MLP neurons of a small language model. Each row is named by its layer, matrix (up: input weights) and neuron, and shows model dimensions 96-223. Each number is 50 + 10 x the weight over its row's rms, rounded and kept within 0 to 99.
Before each neuron's rows, "fires on" lists the tokens most often at its 100 highest values on Wikipedia text that the model never trained on.

fires on: " with", " |", ":", " of", "=", " by"
L7.up617:43 49 38 52 48 33 51 45 64 60 66 43 39 51 51 57 42 39 47 43 62 39 51 52 23 40 68 83 49 22 48 36 57 50 41 31 48 58 53 41 69 37 42 42 54 45 50 70 48 47 54 39 42 71 46 31 50 55 65 59 25 63 55 63 56 34 62 52 55 50 61 48 58 69 43 57 55 36 63 53 35 67 34 38 56 68 45 50 63 50 36 42 57 43 44 51 60 55 44 49 55 51 45 75 47 41 54 72 53 48 45 35 61 59 51 55 56 53 53 36 43 37 46 50 48 62 63 45

fires on: " on", " to", " To", " De", " in", " Tu"
L22.up827:47 46 44 61 32 58 50 62 42 53 45 46 53 58 36 50 36 46 61 55 49 41 64 52 64 48 41 48 61 45 45 63 60 37 56 47 43 40 48 56 51 57 55 57 74 55 41 59 48 67 69 37 33 52 70 44 42 37 55 36 44 62 54 49 50 46 56 47 48 48 48 51 51 44 50 53 58 59 35 46 40 57 36 44 14 42 29 56 56 54 20 48 54 44 45 56 56 63 55 50 49 70 51 49 47 28 47 57 43 43 51 56 49 43 76 36 49 48 40 36 65 51 49 46 40 54 58 40

fires on: " death", " killed", " of", " anniversary", " back"
L10.up292:49 45 42 67 45 59 46 56 59 42 46 59 55 53 61 55 57 41 48 47 67 47 40 40 47 31 48 39 50 37 47 49 39 47 51 64 59 54 35 33 40 58 44 24 52 34 57 58 49 61 67 65 29 66 59 29 51 57 46 51 67 46 42 60 56 37 54 63 62 59 76 47 39 43 56 42 55 55 58 39 50 53 45 59 50 47 40 50 55 42 40 46 30 53 75 47 48 57 31 46 52 51 25 45 39 61 55 59 38 52 54 54 61 44 47 49 38 42 45 56 49 44 30 62 45 63 42 55

fires on: "'", "-", ",", "E"
L11.up297:42 42 50 64 45 49 49 46 49 61 55 62 51 43 45 60 38 45 55 49 52 48 61 46 43 44 51 70 57 41 48 55 52 48 44 55 80 47 62 45 43 56 41 32 52 59 47 44 40 37 64 45 42 53 68 59 70 46 51 51 56 61 56 39 39 56 40 74 55 63 57 61 42 76 47 69 68 52 49 43 67 37 38 61 54 57 38 42 67 44 60 26 42 37 37 44 37 40 75 38 52 52 31 56 33 58 57 55 39 58 50 41 34 51 59 47 56 44 44 48 55 34 37 72 48 39 34 55

fires on: " |", "|"
L12.up63:38 59 52 52 40 61 41 31 55 53 58 49 28 50 58 45 49 39 55 60 52 36 51 32 42 45 55 55 65 45 55 40 50 37 53 46 42 57 56 54 47 60 40 58 65 52 40 50 50 48 54 54 42 51 48 58 49 35 51 53 45 68 40 51 64 43 43 67 40 39 51 52 44 62 49 74 54 48 51 37 38 62 29 46 71 69 45 30 41 54 59 41 60 40 50 43 46 40 61 57 55 60 38 40 48 42 51 40 59 46 46 45 50 55 53 60 64 72 33 33 50 46 54 47 44 58 69 49

fires on: "\"", "ed", "N", "uki", "ke"
L3.up288:56 48 23 59 52 48 37 52 35 41 53 36 51 53 51 52 50 41 65 38 45 52 44 63 66 55 65 37 44 52 49 49 46 48 41 51 37 67 50 53 65 66 42 51 58 45 45 56 47 46 53 40 53 60 55 62 45 55 42 48 51 67 51 52 43 51 57 69 52 54 54 56 68 66 66 55 56 50 53 44 52 43 43 61 54 33 47 41 43 49 42 33 75 54 57 52 24 65 43 38 47 42 55 43 43 59 48 56 42 54 53 57 44 38 53 48 41 50 49 51 61 50 43 42 21 47 53 37

fires on: "-", "d", "y", "de", "g"
L13.up106:45 43 33 62 50 43 54 45 76 47 57 42 52 62 37 51 44 42 44 59 47 28 77 51 49 39 50 49 48 36 45 48 46 51 28 53 38 48 44 46 47 54 46 36 43 61 45 52 60 44 63 41 44 40 44 62 46 66 55 40 58 55 45 48 47 50 69 49 56 57 58 49 49 60 63 54 37 42 63 36 69 68 44 40 45 32 45 47 52 36 45 39 57 51 37 36 36 46 51 41 54 55 40 56 51 40 63 64 40 58 51 59 61 69 46 35 62 63 47 53 62 37 46 47 51 50 52 56

fires on: " |", "|"
L13.up563:42 51 38 51 43 48 46 40 59 54 66 35 57 36 57 46 36 30 43 63 63 56 54 50 29 39 62 69 61 41 49 50 30 61 53 49 48 54 54 56 57 56 51 46 57 38 46 55 58 56 46 44 53 49 48 45 46 54 41 65 45 53 45 60 62 49 60 61 39 45 60 35 54 51 53 64 57 45 53 30 54 65 62 40 56 55 35 45 39 50 55 30 47 42 59 58 46 39 47 52 50 59 36 59 51 65 58 40 64 31 43 43 42 55 43 59 54 61 65 31 49 42 47 57 61 32 55 34

fires on: ":", "°", "′", " °"
L11.up536:42 66 27 51 63 39 30 50 39 36 54 69 34 36 56 55 51 56 39 52 33 30 36 41 31 54 85 61 40 30 33 47 51 38 53 48 55 65 62 47 61 53 44 50 48 43 64 60 39 53 49 41 41 60 46 36 52 56 62 57 54 54 49 51 63 62 58 44 65 46 63 48 57 49 45 62 31 45 46 57 51 52 38 48 35 67 44 45 46 56 47 38 67 48 50 41 65 59 35 50 52 50 50 56 53 50 38 62 48 53 55 45 57 46 51 55 45 48 63 54 60 22 48 26 53 42 49 45

fires on: ".", " |", " /", " 25"
L13.up664:35 62 47 58 57 44 42 40 66 41 42 43 46 55 51 59 65 48 42 59 58 40 53 52 22 36 44 70 54 39 48 65 59 58 39 45 32 49 52 59 56 56 53 69 54 40 51 55 60 54 52 58 51 38 67 36 39 58 55 49 58 55 46 63 68 45 66 60 27 46 79 39 35 40 52 58 34 45 31 40 52 42 60 40 54 54 45 48 49 48 51 53 50 23 57 57 41 48 40 44 46 61 57 46 41 60 45 46 46 61 57 39 70 49 45 58 70 72 66 47 65 50 49 50 44 54 59 42

fires on: "=", " comm", " compl", " vari", " special"
L3.up271:36 43 49 57 46 54 48 62 62 30 41 68 59 44 39 41 43 45 44 57 55 58 32 34 49 53 59 63 54 42 54 38 46 47 51 50 56 51 50 60 45 49 49 55 35 63 52 62 49 57 42 30 49 59 53 37 68 52 46 53 31 39 61 76 35 44 48 70 48 44 49 46 59 45 56 43 52 45 42 57 61 49 57 41 63 64 45 35 42 44 66 57 58 48 51 42 54 44 49 48 69 64 74 60 42 61 45 54 51 44 74 44 63 57 41 44 31 45 35 51 43 63 58 50 53 29 71 77

fires on: " to", ":", " the", " a", " |"
L11.up735:42 45 55 62 62 27 45 53 70 41 64 54 44 62 37 56 28 43 53 55 50 50 34 51 42 51 68 69 39 28 43 50 53 47 41 57 35 56 37 44 58 40 52 36 54 50 49 66 60 52 44 27 50 72 65 46 52 60 58 60 32 42 47 59 58 47 65 31 69 42 42 51 54 34 40 59 54 48 38 40 59 47 45 62 46 53 39 44 47 48 45 44 69 49 57 48 70 59 39 47 54 56 59 53 44 48 39 64 41 32 37 50 63 54 53 39 48 59 50 70 50 56 65 41 60 56 47 43

fires on: "%", " |", " %", " Goals"
L5.up607:41 57 44 52 49 46 38 38 47 57 75 43 49 40 39 62 53 53 42 67 54 35 41 46 34 49 57 61 61 47 37 38 63 50 55 66 42 57 41 50 60 51 28 47 51 45 55 52 78 58 45 49 53 54 42 52 67 28 55 41 43 64 46 63 67 50 54 35 32 58 62 54 46 59 50 59 45 29 32 43 34 62 48 47 44 68 43 48 57 58 57 58 65 37 50 54 52 57 54 50 45 50 50 61 56 37 27 45 43 42 32 52 78 48 44 49 57 72 55 52 47 43 61 75 42 46 63 61

fires on: " un", " Gr", " comp", " conf", "exp"
L10.up512:39 41 49 53 63 49 30 54 78 57 54 49 45 65 35 53 38 39 54 65 53 43 31 53 42 43 55 54 46 39 30 42 57 34 44 68 52 44 65 53 50 47 38 61 50 53 58 66 45 47 35 37 47 52 42 56 49 65 57 40 50 51 68 44 60 51 85 44 50 42 61 46 66 44 47 54 45 58 56 43 47 42 46 55 50 54 40 50 48 57 36 54 53 46 48 51 41 41 61 42 59 46 66 29 43 41 55 50 39 47 19 52 69 46 46 34 54 40 59 53 44 60 58 42 52 47 51 50

fires on: ".", "ti", " can", " set", " |", " ="
L13.up109:46 56 52 63 46 66 51 41 43 56 63 44 37 54 50 49 52 46 44 61 53 40 71 43 51 53 56 51 41 29 57 51 50 49 58 50 48 52 59 58 58 57 33 61 57 35 49 58 64 43 54 44 49 32 65 39 59 35 53 49 57 58 47 54 50 51 46 64 46 45 40 52 64 61 61 47 58 53 48 52 40 54 35 45 41 76 50 36 44 45 48 42 61 48 48 50 52 37 45 55 50 57 50 66 47 52 36 54 64 39 56 49 45 57 47 62 56 41 33 26 67 31 59 63 46 53 66 58

fires on: "-", " the", "=", "s", " to"
L11.up331:39 50 57 54 57 39 42 44 61 49 71 57 47 38 41 60 51 42 48 43 45 44 53 45 51 38 54 72 49 34 43 55 36 54 50 55 61 35 65 53 48 57 58 41 55 46 38 48 66 55 61 46 27 52 46 46 58 42 74 58 62 66 55 43 59 50 63 65 51 51 62 57 52 57 58 63 60 32 71 51 53 56 39 49 46 53 43 53 62 45 47 42 29 40 34 42 56 33 52 50 65 61 41 54 45 24 59 38 36 56 55 39 61 50 71 37 42 56 65 34 46 29 37 53 45 47 48 50

fires on: "-", " un", ",", " as", ":", " a"
L15.up188:34 40 38 50 62 39 53 54 66 66 58 61 54 49 58 62 36 37 45 44 51 27 54 44 47 52 59 76 45 22 51 53 43 49 52 49 55 43 36 46 66 45 52 34 58 35 43 48 63 46 61 55 35 53 49 47 46 59 65 49 44 60 58 58 60 52 50 38 57 47 50 54 54 44 41 49 54 55 54 60 28 49 62 45 31 49 51 40 55 51 52 54 53 51 51 47 54 34 52 52 54 49 54 51 44 44 55 50 38 79 51 51 72 58 51 45 49 58 61 49 64 44 53 62 48 52 69 47

fires on: ".", "e", " co", " set", "\n"
L16.up187:47 68 39 46 50 71 47 40 42 58 44 58 51 62 59 48 45 46 49 51 69 32 69 46 49 45 44 44 43 42 60 60 51 52 46 38 22 64 38 74 63 54 45 43 62 47 50 64 52 45 37 63 57 47 65 39 42 50 53 46 59 75 58 52 35 50 45 58 46 59 45 65 66 74 50 71 50 70 55 32 42 43 52 60 61 55 55 48 50 50 55 45 65 62 40 36 48 49 49 61 59 57 65 63 53 49 43 53 43 41 31 36 49 54 46 60 45 47 66 37 55 30 56 42 54 49 51 34

fires on: "s", "on", "a", "e"
L11.up463:50 35 46 51 65 55 47 48 39 53 58 49 51 50 46 62 45 35 45 50 42 25 52 44 56 55 62 41 49 45 62 71 52 53 31 46 49 50 43 47 49 32 50 45 61 49 44 49 45 61 47 40 47 59 47 65 57 61 64 60 40 78 56 35 61 40 47 26 62 34 53 53 76 41 55 55 31 53 54 52 58 57 48 41 27 53 42 29 47 65 33 57 79 43 48 49 47 45 37 55 81 51 41 59 56 61 69 64 50 47 45 39 56 56 39 51 50 55 40 20 58 52 48 38 57 44 54 58

fires on: " a", ":", " l", " al", " des", " \""
L16.up820:35 41 59 60 57 30 44 35 56 51 57 45 36 56 44 56 53 39 53 56 57 53 27 29 41 52 53 45 51 43 44 58 39 48 49 55 17 61 42 68 55 52 63 44 53 52 52 41 59 42 44 39 35 54 47 55 51 66 60 46 47 45 64 45 54 45 57 39 68 35 48 56 69 63 56 67 44 47 57 33 58 53 35 52 30 53 55 55 46 46 40 56 61 59 54 40 58 57 59 35 66 34 40 57 32 38 38 53 50 56 43 64 62 59 49 34 49 50 62 50 60 49 53 41 58 60 52 56

fires on: ",", "-", "–"
L12.up384:41 47 39 59 58 31 48 42 52 44 54 60 33 49 64 69 40 45 51 42 65 33 55 46 50 44 52 61 43 49 48 53 41 51 47 49 65 51 24 53 50 45 35 42 55 36 47 54 59 45 61 62 47 57 64 50 68 45 53 57 48 72 55 38 52 54 65 51 56 49 54 73 43 44 33 66 47 32 37 66 37 47 46 54 36 61 44 47 60 47 44 35 45 34 40 40 64 46 61 49 44 50 33 58 50 63 50 59 50 58 58 43 62 56 56 41 44 44 71 39 44 50 45 65 54 47 65 50

fires on: " as", " was", ",", " ("
L5.up525:48 45 39 53 57 48 53 57 67 61 85 51 22 57 37 48 43 56 54 37 42 44 41 53 41 55 70 73 50 26 48 58 53 49 46 36 52 52 61 50 68 52 43 64 54 42 47 71 55 41 39 57 48 45 52 54 51 61 46 35 30 60 55 43 48 57 60 68 59 55 46 52 63 67 50 57 50 42 66 53 46 60 55 51 63 58 41 43 49 52 48 43 41 50 50 48 43 49 49 41 55 48 49 48 34 62 61 73 40 47 41 42 41 46 48 70 37 54 45 55 48 43 54 50 34 31 64 71

fires on: " in", "int", "mp", "uc", " to", " as"
L15.up175:51 47 33 63 34 39 45 61 60 55 41 42 68 51 50 46 49 48 50 66 50 35 61 33 43 55 53 59 64 51 51 58 59 47 49 40 41 36 51 54 65 60 56 63 46 39 51 59 62 42 75 28 41 43 65 47 45 50 63 67 44 53 58 65 43 45 39 56 52 42 44 43 71 59 43 49 61 48 35 17 59 59 37 49 49 70 58 41 46 54 30 39 50 38 42 52 41 61 55 44 60 42 56 54 45 47 28 50 60 54 55 48 50 58 51 34 49 37 29 45 62 51 57 52 34 65 72 64

fires on: ",", "-", " of", " –", " |"
L10.up520:41 51 39 59 54 40 47 44 65 63 45 56 57 46 59 63 43 30 46 44 28 44 54 47 39 56 66 64 52 35 51 46 30 49 36 58 67 47 51 59 61 50 35 43 56 44 62 58 35 42 40 46 38 52 63 44 41 54 57 42 54 63 53 71 57 37 59 49 66 49 55 39 51 64 48 60 56 43 60 50 42 71 61 37 40 38 37 47 51 43 53 28 38 45 55 48 57 60 32 52 66 50 41 72 37 60 75 57 50 63 66 48 55 58 36 52 53 49 52 48 48 46 49 42 46 43 56 78

fires on: "°", "′", ":", "–"
L15.up65:42 51 52 49 46 43 34 50 43 28 45 61 35 36 60 65 56 49 44 32 59 33 44 58 45 57 48 74 43 38 43 55 53 50 54 57 54 58 65 35 70 48 26 35 46 37 53 59 53 56 49 48 38 52 59 30 37 41 61 44 59 59 47 65 56 66 57 43 53 43 51 61 63 55 47 55 62 42 51 61 55 55 59 40 47 52 35 43 43 43 37 32 64 40 56 52 66 39 52 54 53 62 47 63 42 37 44 73 51 67 67 40 55 64 53 39 44 46 49 55 58 31 55 43 63 43 48 40

fires on: " of", "\n\n", "=", " in", " from"
L22.up425:59 41 46 59 49 45 35 36 64 48 58 32 50 29 66 61 51 59 45 56 59 53 63 48 48 43 60 55 63 46 53 69 39 39 51 66 50 34 55 51 51 70 50 43 71 45 64 47 47 44 61 49 39 74 61 54 52 49 70 37 56 57 63 77 59 39 57 52 54 48 67 56 70 47 62 54 58 32 40 43 48 79 63 50 35 44 31 52 40 62 48 39 54 54 67 47 60 66 54 50 64 52 47 52 50 44 49 48 46 47 53 49 56 37 44 50 49 51 41 71 61 36 43 54 62 59 66 52

fires on: ",", ".", " |", " August", " the"
L11.up635:41 58 63 53 48 29 58 57 50 50 36 49 45 63 44 67 35 51 55 73 59 56 66 48 33 33 44 65 52 43 56 54 47 59 39 54 50 57 44 55 47 56 52 51 54 40 43 53 69 42 58 57 46 39 66 45 39 59 50 49 48 46 46 72 64 46 64 44 30 47 74 42 37 50 55 66 50 46 39 53 61 57 37 56 50 39 43 54 55 40 44 45 64 21 65 60 30 48 52 50 47 52 48 39 43 56 45 64 58 36 58 43 70 50 53 35 71 72 64 34 53 57 40 42 55 45 51 59

fires on: " un", " the", " comp", " int", " his"
L10.up180:38 45 54 51 58 24 49 38 57 60 43 46 52 70 38 70 27 34 50 57 40 50 25 46 31 58 69 63 45 31 35 38 46 45 53 67 44 59 47 52 67 58 50 45 41 36 49 54 48 61 50 49 63 51 50 54 42 73 63 61 36 33 63 74 41 48 66 44 57 44 58 55 66 46 47 59 66 51 54 49 48 41 60 39 49 41 34 46 47 51 54 53 66 49 54 45 52 41 53 56 72 44 48 55 49 55 47 57 60 52 31 54 70 51 40 31 36 50 58 42 39 57 49 40 59 56 56 57

fires on: "-"
L7.up679:47 52 47 56 51 39 41 32 70 54 37 65 49 54 56 61 48 41 49 26 57 41 67 49 47 48 62 47 50 50 44 50 46 56 43 38 52 60 37 49 33 42 62 45 46 51 37 49 53 48 51 63 29 60 49 45 57 55 67 67 58 69 52 45 62 42 49 36 58 41 51 45 54 57 41 67 50 67 61 52 43 53 54 36 32 53 51 50 42 63 45 42 45 33 34 46 64 31 58 46 56 53 46 69 51 39 59 58 46 72 56 43 52 52 63 59 27 53 63 43 64 33 48 52 58 55 50 29

fires on: " (", ":", ")", "°"
L22.up647:38 52 34 48 59 43 35 57 69 53 52 63 58 43 44 63 47 46 50 45 47 46 43 60 61 58 58 67 38 36 26 46 51 45 56 53 27 54 60 39 55 53 41 37 55 33 51 57 72 48 54 49 50 64 64 57 42 41 69 52 47 61 58 60 69 58 52 42 53 49 39 43 40 35 39 70 50 39 47 52 40 56 48 43 48 58 45 59 43 46 46 50 53 38 59 38 56 44 56 56 53 59 51 67 26 40 46 51 50 42 59 33 53 48 62 45 42 52 61 55 64 47 64 41 41 50 52 36

fires on: ",", " son", " century", " now", " originally", " 18"
L11.up426:45 29 40 57 55 59 37 61 53 32 39 60 45 40 50 58 49 52 47 42 44 59 42 48 40 58 67 38 31 51 39 63 52 51 18 62 55 43 47 62 64 49 51 61 59 44 45 63 52 43 48 40 27 48 49 41 39 70 51 43 43 42 63 63 69 36 59 47 38 42 39 45 69 56 46 44 62 42 48 52 56 68 63 62 53 55 58 51 46 42 48 55 51 54 57 48 60 59 41 49 66 58 55 39 34 62 54 50 25 50 47 54 62 43 37 43 43 45 48 65 68 56 47 59 46 63 50 61

fires on: ","
L11.up452:38 36 29 61 58 49 50 55 46 53 62 50 32 52 47 54 36 43 50 45 47 51 52 54 31 54 65 60 51 31 47 53 62 50 26 50 54 40 52 54 44 46 44 55 54 51 57 71 44 42 44 57 47 42 47 51 40 68 53 44 43 52 61 58 61 26 65 39 53 57 52 45 61 66 52 58 52 20 64 58 36 82 50 38 47 48 40 54 48 52 45 46 49 45 79 52 54 48 48 42 62 44 38 45 36 67 55 62 41 39 41 67 63 60 47 43 57 56 59 59 45 54 37 41 41 50 56 57

fires on: "d", "ed", "-", "ha", "r", "hab"
L15.up406:42 34 41 53 47 47 57 50 56 40 66 54 65 53 33 70 50 29 53 52 28 43 60 42 52 43 34 53 50 45 38 54 61 50 35 49 65 58 32 48 51 53 54 33 58 54 37 40 66 37 75 57 35 44 59 49 64 62 48 53 51 66 52 57 50 57 52 63 51 39 70 38 40 42 56 63 47 53 62 40 50 54 49 49 24 41 46 51 55 44 51 42 63 39 49 31 41 49 22 62 49 55 45 38 26 49 68 48 39 54 54 55 69 71 50 43 62 61 58 56 68 53 46 37 35 51 59 37

fires on: " of", " in", " on", " at", " to", " from"
L10.up813:46 55 30 57 46 32 45 47 57 46 45 55 43 53 61 54 40 44 50 30 44 43 52 43 41 45 47 49 53 43 46 52 51 30 39 35 24 43 61 43 28 50 43 10 42 69 66 64 56 53 67 35 45 54 67 33 42 60 71 45 51 44 50 56 57 62 53 51 62 50 65 38 41 50 64 47 54 51 50 31 49 53 42 50 41 54 42 53 48 49 43 40 60 54 56 55 54 51 45 52 42 56 70 44 52 31 46 64 54 53 58 42 51 43 52 56 32 39 48 71 47 47 58 36 46 59 43 48

fires on: "ed", "ing", "with", "ent", "on"
L12.up660:45 44 21 52 58 43 52 47 39 69 60 38 59 50 50 61 32 37 48 48 50 43 63 35 39 36 54 47 57 24 46 36 62 54 38 40 21 39 46 61 43 57 56 47 60 49 64 54 69 55 50 37 47 65 58 41 48 46 38 58 42 62 51 68 46 43 55 42 49 30 51 46 54 49 61 49 59 35 50 57 35 52 28 45 46 51 50 42 43 48 42 56 86 56 45 54 66 45 40 50 67 55 33 49 45 51 57 68 50 37 56 50 51 67 21 51 52 42 56 39 56 48 55 54 44 56 51 58

fires on: " in", " of", "-", " back", " on"
L13.up220:37 54 46 63 52 46 58 45 61 22 68 50 58 43 53 71 59 36 33 49 53 40 52 29 50 40 45 56 55 37 47 40 42 48 46 62 46 43 48 35 43 55 65 34 53 45 67 51 41 38 58 51 26 69 63 30 40 44 61 53 69 49 54 63 66 49 64 59 48 51 71 47 50 59 55 54 61 35 46 52 43 44 60 64 31 45 37 53 42 45 52 32 44 44 61 47 49 61 34 48 50 46 31 54 37 58 46 71 42 64 66 50 46 52 46 51 66 40 48 60 52 46 49 56 51 61 43 58

fires on: " Dr", " al", " dr", " l", " thr", "al"
L11.up232:47 49 52 54 54 56 27 34 63 34 56 55 50 32 49 49 47 52 41 65 39 43 38 39 47 40 53 56 36 54 60 47 65 36 35 61 50 42 49 40 54 47 52 49 59 39 52 47 52 67 41 34 50 61 35 47 48 59 46 52 51 50 62 47 51 32 66 38 71 27 44 60 73 47 56 54 31 56 35 39 57 62 42 46 24 32 49 53 49 56 36 67 61 34 37 42 63 52 60 48 65 57 49 47 45 68 52 57 43 70 37 70 53 52 34 43 50 52 47 41 52 50 46 35 54 55 48 53

fires on: " |", " at", " from", " between", " with"
L11.up398:53 57 44 51 47 35 35 63 61 51 34 48 42 47 44 53 25 52 51 57 54 49 55 51 36 61 57 66 63 38 53 29 43 47 52 49 38 45 52 32 71 42 33 54 55 54 56 58 64 48 55 34 40 52 51 46 39 36 40 50 37 51 50 75 47 43 55 45 45 50 48 53 65 60 57 60 55 43 49 50 34 61 36 38 61 64 43 57 23 49 35 57 42 55 64 46 53 53 28 42 49 59 52 59 36 41 51 54 62 39 59 59 64 67 42 44 69 45 62 64 65 44 63 42 41 46 57 48

fires on: "–", " (", "-", "or", "ee", "y"
L12.up471:40 36 60 61 55 53 58 44 63 44 64 37 56 48 43 67 45 52 44 42 61 36 48 44 46 54 44 50 34 56 46 46 72 53 46 52 56 37 29 54 41 48 39 40 56 34 40 61 62 44 59 45 48 51 77 41 60 33 60 49 66 60 41 53 56 60 49 57 51 47 46 60 41 53 49 65 66 41 57 26 51 47 44 64 65 58 34 32 66 51 49 47 53 25 27 47 61 51 65 54 47 42 46 53 33 46 44 65 36 60 41 55 60 68 53 45 48 63 60 37 72 53 62 69 57 53 37 59

fires on: ",", ":"
L15.up39:39 43 39 64 58 44 47 30 41 47 62 45 41 57 45 50 59 50 48 62 49 36 48 49 30 52 74 65 42 33 47 45 53 55 38 63 55 61 47 49 44 54 42 48 49 51 72 63 61 62 34 38 42 36 53 45 50 59 55 34 44 50 62 59 71 45 53 40 61 58 53 43 65 45 58 59 49 54 49 37 46 77 54 48 55 59 39 45 44 43 48 53 45 38 69 43 68 60 71 43 55 52 50 56 48 52 53 69 45 40 29 57 36 47 58 46 50 38 51 47 48 55 40 44 53 38 54 58

fires on: "–", " |", ":", " to", "23", "21"
L12.up16:46 62 43 61 39 59 50 58 56 44 63 65 50 50 46 55 49 47 30 44 59 37 57 53 46 49 61 56 45 45 51 47 56 46 45 68 42 62 56 34 62 72 45 61 68 41 49 55 54 69 39 52 46 45 60 57 53 32 48 64 45 51 41 64 39 50 63 48 41 50 70 40 54 39 67 46 52 35 64 42 49 68 57 36 50 55 34 37 39 45 50 46 61 33 43 64 43 47 37 51 50 64 33 66 51 57 59 70 52 55 60 38 53 64 48 41 41 57 52 58 52 38 64 49 52 42 40 46

fires on: ",", " ", " more", " O", " |", " for"
L10.up300:44 56 44 55 56 53 50 47 53 64 57 36 64 40 50 72 24 41 57 46 47 43 52 61 37 52 46 89 29 33 46 49 46 42 57 55 61 47 44 52 66 46 33 50 47 35 49 48 53 62 47 50 56 43 53 46 50 50 58 60 52 56 55 55 56 36 65 42 77 28 49 46 58 60 54 74 43 15 40 45 35 69 50 54 44 40 43 51 33 49 45 48 66 50 65 49 52 49 46 53 66 52 41 44 36 45 58 53 58 45 48 57 54 61 64 32 74 56 61 41 58 51 53 28 33 43 66 64

fires on: " |", " where", " at", " which"
L11.up870:43 52 41 52 45 44 45 42 48 59 55 40 32 42 52 53 38 45 48 75 75 50 55 51 35 39 73 70 49 37 53 54 42 53 31 53 42 60 58 37 67 64 48 49 59 42 50 47 46 47 39 40 39 56 58 27 33 52 46 44 44 42 56 70 47 21 66 57 51 42 64 51 72 61 40 55 51 39 51 55 45 67 50 35 80 53 37 49 38 46 39 51 59 46 49 58 44 50 47 58 48 48 44 79 43 58 48 52 47 48 55 36 41 62 44 43 58 68 51 48 33 41 49 46 51 50 47 53

fires on: " of", " to", " at", "ern"
L11.up44:51 30 40 53 54 32 57 44 52 42 54 54 39 48 54 72 31 48 29 49 54 47 42 45 44 41 49 72 59 47 52 59 44 35 32 48 38 47 58 43 29 58 62 25 58 55 62 67 48 50 57 39 42 61 60 46 57 56 58 52 47 59 44 54 45 54 57 53 70 43 63 59 54 50 54 52 48 46 37 32 57 43 48 67 67 60 43 54 56 52 37 26 37 44 59 60 56 51 41 48 50 50 55 41 52 34 76 61 46 25 52 54 54 46 44 40 52 60 53 65 38 40 44 48 34 45 44 39

fires on: "-", ".", " Ne", "od", "ed", "A"
L22.up125:49 31 41 64 37 59 36 57 43 39 47 39 65 47 51 47 45 52 40 63 61 57 45 56 60 43 42 44 40 49 61 63 57 55 39 67 39 81 46 34 46 61 62 50 42 63 31 50 54 66 71 63 47 48 41 57 42 43 62 55 40 59 48 75 53 39 55 50 50 48 75 40 56 61 70 54 32 51 53 51 62 50 45 41 38 19 55 50 55 47 54 47 38 43 51 60 40 60 44 57 42 57 40 49 51 37 52 44 38 54 63 55 54 56 55 36 58 41 37 36 50 50 48 36 48 37 73 58

fires on: "-", "car", "ow"
L13.up576:45 27 51 54 62 45 51 50 62 50 63 47 43 52 49 63 50 49 51 68 55 41 66 48 44 27 46 52 52 46 42 51 50 50 40 53 51 61 35 56 38 40 45 26 44 50 53 46 44 49 73 33 40 47 42 53 62 55 73 50 57 66 53 36 62 51 56 51 49 57 49 52 30 49 69 67 51 68 64 35 62 62 40 71 43 31 38 44 50 64 53 42 44 29 42 40 57 38 56 36 55 53 34 61 51 42 50 43 37 74 48 45 69 59 49 47 42 39 54 35 59 44 46 65 60 54 44 48

fires on: ";", " born", ",", " since", " from", " between"
L11.up110:39 36 49 50 51 41 35 49 59 65 39 65 51 46 52 55 58 56 43 67 55 49 48 49 24 55 55 60 59 24 42 55 43 51 41 65 45 50 53 34 69 44 42 31 50 53 50 44 81 52 56 32 40 47 44 34 50 37 44 53 29 51 47 62 61 45 58 41 44 47 75 50 53 41 56 59 56 40 55 47 46 44 51 38 47 57 45 65 58 43 54 44 45 47 42 56 63 39 48 56 53 69 45 61 35 48 48 68 52 55 76 48 58 66 51 52 63 51 61 62 55 42 33 52 46 59 50 48